python train.py --d_model=192 --norm_eps=1e-06 --bias="all" --init_std_o=0.0 --init_std_up=0.0365 --lr=0.00692 --doc_mask=true --train_tokens=164500000
MLP neurons of a small language model. Each row is named by its layer, matrix (gate and up: input weights) and neuron, and shows model dimensions 0-191. Each number is 500 + 25 x the weight over its row's rms, rounded and kept within 0 to 999. Numbers have three digits each. A neuron's up and down rows have the sign that makes its largest values positive.
After each neuron's rows, "fires after" lists the tokens most often just before its 100 highest values on Wikipedia text that the model never trained on.

L5.gate152:551435508473515441509486496483458478509509536488501510529510492485528527523518463415512528543494517515492506513513487518497458471485472559488471517532477527499526502476469463517510486530509509529482483501468514510478508496496498526521521531507498475457477519538521537508492486485506483484525514503507540467525483485498538524470492516467531481521523463557547488502533492494486489529483505521508508520467491534518470468518498491498498500525518508497485487494504486476536456514526532511470520494490535523560445470483496478507467513508544527525521460519483490504469502541521532473
L5.up152:517471509480482471534451481492464470529498539482506483518493525458502537513524474473524491514492505505502495532495482541508456494491493536473507495530468519499510496476474478504463522499497524557489535508475464514471484447478475518542497524471510506451454484505520530493519472530518489481491511523534492507503498470467531485505459520474516487508530477518522493496508484516472496480464498497520485522437529557513482460520528472516489520502498502457516477474518466494490481510558550479484497458499508502503465477506480507473450542503527518501534466529459455495495492560519522466
fires after: " ", " (", "20", "-"

L15.gate158:531521537453527490468475478499534479473518489529558506478442492483475513493485503505517495512468497506483478533504431491492525514461520542478500526497496515522479528506544507503498500523495496499509510496503540478524556511473498452462486465509499504520516513521466501466496516484494515477505523517471485541519518468492420509503511536536491513499503482455521492517492463518499523509482496564519522528521518510521498515549529453495517495503503472492498509519509479501517530514507480534511513498520474472518514477464512511545431467528520489504559550497545498526532504493530473521
L15.up158:536504460530499514500472488481542506498503503513447490503495466566458497525453515492461536504509532487508540489526523525462508494505512489553454512525505463501494491495460477523547509478526487523494507473499520514481494501457473492489474515515503525495542439438493518511497507494536465488488530477494464506521498465483509513496545446536513470501536488496481493532504477494501497475478513465484486561502517503526494487493486493466531519498500508503489521498510489528469520483474485489510528511495492502492562463570477532480520512458484496497492456541516468458479490502484453481
fires after: " ", "–"

L6.gate279:509546507469485511504477500505495486512477469500520466514484493512459516544505466502525474457466526495479529455554495487486461487435542487504517448476468519518494542485525460441539504509527525557486486474519506485480492494529508484505522473475479447530472493464501496477495505502493477513494529524488470512531471438512528522490516502508516524464486489445512501453500472455528514508489495542487502460504491500519540499451501533487476523510471526478511496500511482467537522494500525519503489478497469531499482521557520472530479495557509498480484468492519504524488499509482492498
L6.up279:500521485480502506519519500542493481518462517473524462498536480503510495518501507449517466514475508521489533493505479526505498505449532540478512457460538525480500537478484489522514488483487525529479466494461471492535514489534465505471464510498531472536486453436472526495520529518523469505501509503517471558479442490455518545489522504493478507478486492483526460496483481502505485483495450521525482452524525487506513483488479533482519522494480516468506514548501504461496516529522481551517460453482507536484496532523490533500484534545483485504502494523513539517560497509502483526
fires after: ",", ".", " in", "S"

L4.gate384:471505492475561508505500502528486530526510498472481467505507486504489534480486505515547515512491497511475483531481488546472507513496470524463500503486555499554469499532496536495499488490492533521514573512502520498524523486514478486509456506530536481454518480497451483472536488488519509505481434477534506484531508523505499531516503542496497507468518482526516527421487480478499516474526531521501472523493504489523500529522507489492481511478468543556530497471504505514498509543487513491480518542508515499494498495511510439518532514505534457525505492479473478457518527447528541456
L4.up384:511525517532522421545470483530526500570505486483513521472478511498525512499467517506515506461483519518505496493466436494523519511489569533486566512540504544493478536516483536510550479490508498476491472487492479502477526488539472526505568491485512492490511520501504531520500538514508488507525496517519512529493506479451520500491473490516530472484502510476495481523471492475479487517517473477543531509512517531530524501467506545550541478513505500536502500505458521535498518454478461488490545502494524480472489473441489518500479480493486478476508485492510503500511505470465504514
fires after: " \"", ".\n\n", "70", " (", "en", "\n"

L8.gate342:519469461487465501478510456496511505472498509523504484498453492463528454504483460494520493506433523521495539502517545498491479458541512467515483471488532480555505498503475534498495519533534532506510536486491483497508493494527532493500469571443537451534527497511503507464448495478489504516484475492512482475531499498479505486500512516507494487515506505525514509540506492539513496499543523492502518507490470471488486511465527470474485505489489496495503465527443512519462470530510504541471491537506500459522528528471503527458488518494532476482522463499512486435507540529473539472
L8.up342:523487473482486518474529487480473482478497471488497558532450488484525458527526503500500495522506514508506489494510506505488493482479516521521472510518468463523534468502517461518497515485492479476455490513463492457486469481459520508528478527516483450510526501493478490506508544479510518461490521498504543493478549510501525518508503487515507519492457495492528521511507500497492491485575484437458492510532481520516503482538462518556491509510499529519452529524456541552491542507483456538495532553493509461477489513495532537475486478531547497519527493509543500498516486533481459490
fires after: " N", " C", " P", " V", "uss", "N"

L10.gate140:475471484530508450536527539479486489511488533520513498500460469498467492472465489486489520471476532494495479524436484521532491528524468484492511526496489493506458505512516499499535501533448535493504480521463523479484500497472523517474455536489478495483520482507512474468540534467501500471474498468513471534503511528476541462520531567489519519487499479515519488497556489518486460469492521471554523513516478555492544523499514497467471491473487500522529465475467508520471464486505488492503496538536538462528533464475494472515483491507533498539505457492524480528534495504490499496
L10.up140:521501477516486502471487467484495486469510507478452474482486481460508494506516494487501518464533518491460479457558475499452490483505550518522506504515479484461492528498485491507539527510489512463485487472478546503526490496468515444499502462481510488517521500490449488519520558522489486494491528563496507457551530489521519446522509509493501482520450509486481452514488535473515524464547499472535519518511479502513536483547480520493546496549513518486481481465494546473482492466468433492471485486518451537503521515499481493496521478487466479474489485500514491502506483519509494483
fires after: " ", " (", " N"

L5.gate505:506482515527446505499470506512458483489488494498489562498521512511473529493525483473478559507493499493519476473531461455528515548486485520519483485517514495498466466498466495497446502508527515492471485514494491499550519517525518497512484480492547489499484523546506527448503475503505479502492494528524505494490545497481540509429500509490510512540523461518525499523490473459491488511511523505471552499527456497478470509485534461511539490508501463507511528470463503495503525501490503480526516451415471494482500454501538536467526534508496510506519485540479531469489486526474519476
L5.up505:504474496492512536478481482477516462493530551548525459518513466460491500516491521482514518516443540475484514541493507506457459473475495465491520503524477506460535517515493519486483506489512483481505513468485502473422498522468491523504507530524504483491469528479491516445517538486460453463510473521486476481536494481534507474476495519485491503512535513479524552511504494553492523481456474534548484516496516519462497441510500518494477537481511478492535524526514508533462511518536539483510526484505528512500482466482490504530483499488513465498538507522520550518500474519524494533
fires after: " ", "″E"

L6.gate482:515519462510480490504509472462499523499506470521486513573479519480509517504540462475497509521518531510540498521499487489521508543475469505486518447515505531509472533523491511532440514488560527527479515540448477477495479503525484498491506453538458473498471484497470493484492481492464477470523494483528471505540485450512508480475497491516519528559493480494511483544545480535521479476507494497500510523427497538479479470476512444550520524509538508467519521496528519485491532517523473535506490479500485498524485521521495496505521518532514505530529494494535503532510536505521512472
L6.up482:503511504544542459492492492449485483471468485504480462533515519503504487540518501482516509490515521497515535482459454458496490490475484545492503479529493510464481473515499526458474507465480497500472473521502448489462513557460521533528495522508471484481498529485517492463510498446518482472505497497518490452482513513450485472558516516528492521524518463507518493491498500480535489522495493470536511541476516452451488467490512467522537500534530526510529503485542505470465480520530519480525515442512492487532484509508514483479494488494472478480493504481554477490501522542460508540
fires after: " ", " (", "–", "25", "28", "26"

L4.gate396:537529513519431468546487497465508520516497497495489503494502508526465516507515510542544511494507489483492536554466489508492471524489514505540501499507496505482503486464531532510513504485490466511532495502441467489516472477475511496494516476494551505498476546507479503526484493496493534527488475509496497494485540525558461499452519520488538516497472491517478529519471453489533497486493500562467499456510479545472478491490462498495541534527463567451509499482494501525517515506500512471489497501473491508472469463467507509498507509523534514518503472526450482446459492536484467530
L4.up396:548475512434526495462429490492479516494516541468510508485515508506474481520495489482528506519517491493490537549498513516533495467475552494508472519499515528524472454528521501505462507512537498524496499493546536503487486489489483506482517526505540527538484467466489525513534502512499462511548475452498511530527515452511516488500502495495487500500499483516501511456501456546524509535497471489485495497470465522461473473488488498447487544498521474521550512477492500548478487488555505505468541511533483520470489497503531484510471509557485502506540498525493508461472475487474543496
fires after: " ", " due", " to"

L5.gate13:528545498481506442544522528482503518496513475506519521463489491471489509487533528520481475484504519492489468464481510459506494519477505500536473535464482550463526480503516474525491461497518483442479491487474520459481507541537492497460497502492465468512482570509489514473524537486464507451503509459516523469553529530508507450522505505497511550499506519477497492474520501484480483496492473479502476524541504500484561449505525529494477510487519494506530519477546500483524490493502455509523471514535488530503513515472498529485479478498560516501468494503506533481458504495454493473
L5.up13:483474519517538483541519506529479495444533486503498493502455484557568497532506528468567498464519507512523485480483459492513481507513483457466505523473471528480495491549551506551511516479497494488473495492513490503458535467531491526477539515522530475494500518503490501538552543522472498476482499502507507498510536511508519497517516490522523519505498502509488445477477524496501466518514501497521492502538515466446526530503513562504522528487497512465544510496484520502489486479461468467473457475499483527451490477494517500477487509518513521488467484466469530531473508463495525491
fires after: " (", " \"", "==", ".\n\n", "\n", " ===\n\n"

L2.gate175:487495520505489468535470530468515521481498521519552510478511492498473529450528430509454478466493496501461485527475489509504517503454493510525509494507520486477508533499526534564508553508499527491503536520473529515473518478490491506493489513507479505445477476505515517543500444532498523498516530505497509467544500533490477448497502538498485494485467452510490548464525520508495519532511491510518465461484530521501463485520488495523496506523489482515507486497530525478490480481509520518486474495478453518492483444487539536478451538480568527477494477454489528498520496487516505522
L2.up175:543520475545506518496533503484507496477539514557482506496491505466501501575501492502578507492484520550453498531510471508468460521545509524461500498527477491513496521475527499515501486509545470496526518477485548481499467515503506515500472460520523513479503490552501456502497527467478478485500472582498460523499529473489504505485524504478550506515531481514490485490523520462487502470471473520490505498493528461489528549502497492463490500519480527478471490478449530516488511469508478494518527504516511496492524473511506522510467498544451488485548506507490468509521486497512513545
fires after: " ", "-", " (", "–"

L3.gate131:497483505462525507484484484510543539476505500539487500511498487481482472509505483543470470481505507533499482562510527514501517547506543496497502479481491453507520547476536508440501491470487491477480529511453529483504507511498522513501509498456534484534503526517464485470544482498511459514518526467440456468505508480487462498536465451481521473517502451502508513499475487508563517484478509517531517496489484504490486456484486537535461501501473512533550476481506512523516470499508498500523468514502477516510459471503549517522472494478523458474433466520488530466519500518508508498
L3.up131:478489479524467496513499469511502468523503555508472473474467483484520552516508509526492502450463564475497538488547499477543531494452518444510470487509510485467472484494480513507516470505485514489482498509486484472504489525528504466510542480442501451519459470491506478525507515485525468503532556499480517493543482485455517498516491506535541520518493505506495501488541517504483490525520490516481493512442498541489505502521486472449455483512521501553505535484490519511494510469496486571493512471524537519489521505508480499538479513480506466498535493548520517525531503501533486514
fires after: ",", " in", " of", " at", " after", "\""

L4.gate84:522520519544525528505478517486479453492521443532506508472485549457470552482510460496478497472500555558496487527480486494495473519488493487510476479492459522465460465491459555510479530480485498515516537501504557505518502531525503526525460467511524490494483526477513517485505561499501496510502507539535483485468530490482543552514472529478489529513547519506525498509520496500486486500521498489494476534468528510520470491508489481515470497501477466499454488481523475545500545484477553494479536522478525490499497471476483531463474482486477513509544488517519515494511513481533473484
L4.up84:513522482501511504456464539496484450474512463544479487458464505491477532500490479507484487461486536546525456494513496488475484515498503484463485498509488506477507535546464556505483514523483554494533512506477520475521502505520493540513491478506502519493509490482484502473495514537511492511531496519564491492472487493483543535483488517489504522511508523542553496512514491494470475522515495512542519495483560501432513486485512491482475501492463466486525492515486497540501587524463575503475522498486506447495519502509513527454465532484528533495519481506504486498532499520508510492
fires after: " the", " –", " his", " ", " Russian", " their"

L17.gate84:487474543503498510546549487451481530518518478533497519483491475522477494513493478498519537481487507528498489480462478495464491458483515477515467484489501473462449460544496474507477504473513506524511522500509458476483458494487496477532491480527488563489483522493536528490489466487506493477497477499475489502512456524470476495501538536544482516553477497547483501463527500526543501473515499432500510517472478536466538511462497471501495529488540546479525520515491483523460515479508452540528501494508482492498436515524521529495505524528549502533514483497488513490501470474517485496
L17.up84:447514491463538523524501538524509524448516483513492482467487519511528506477513462553476497533473514455528508469469509485507540531515473486498552488513474519481457515503493509509536523554529531507451497463522503526485503505544497506543488501500479519531550488521480514510463477507510497488517544520516471504502506516490503528495491517470500486494505477510544513472509477470490489464521476498473494493524492509502479464475542555522534522505518498511479506481457484471464444486468516545496457470507497527527498459468466496502520444487530448513498512484461475482508502518525497476
fires after: " a", "19", "20", " more", " an"

L5.gate392:513483526497498478530470502538445481497511484512474549560471467517489525515474481439495496507509496476505523521453505501506478536476441512469492518512511502499474469525501531481433496512506548506517488486469503456517486512484514526463532498511500494479486475519484541497506540480473476523541503489499517479537516494544549451500519472517550503527535544472545463473460509500461471504474514518506513509512463480514488506514487503475490524496546486478490527503465469520487531504489517519510535498474479533522486486502504509469496503544522548566511502526493495483522493539499505499
L5.up392:510464554500482514500439519497458468535518482483539490508465501515495507505479481544524538474479553547455499514500497518475509526493518489491491527482517511492517479492511503510483481418510505471531490489513480502495489508492503476533509507549513482511495578531517550534492522500476514511508461500494468451556555483504489520479528470495503538506531541522535507494509495514483498480501492526544532503495502485465521511497533515507501469468485487457502547479490501523501479535507524506523538517496473523510510485436492491502472528494475521510513510541535522534529507528488513536
fires after: " ", " ."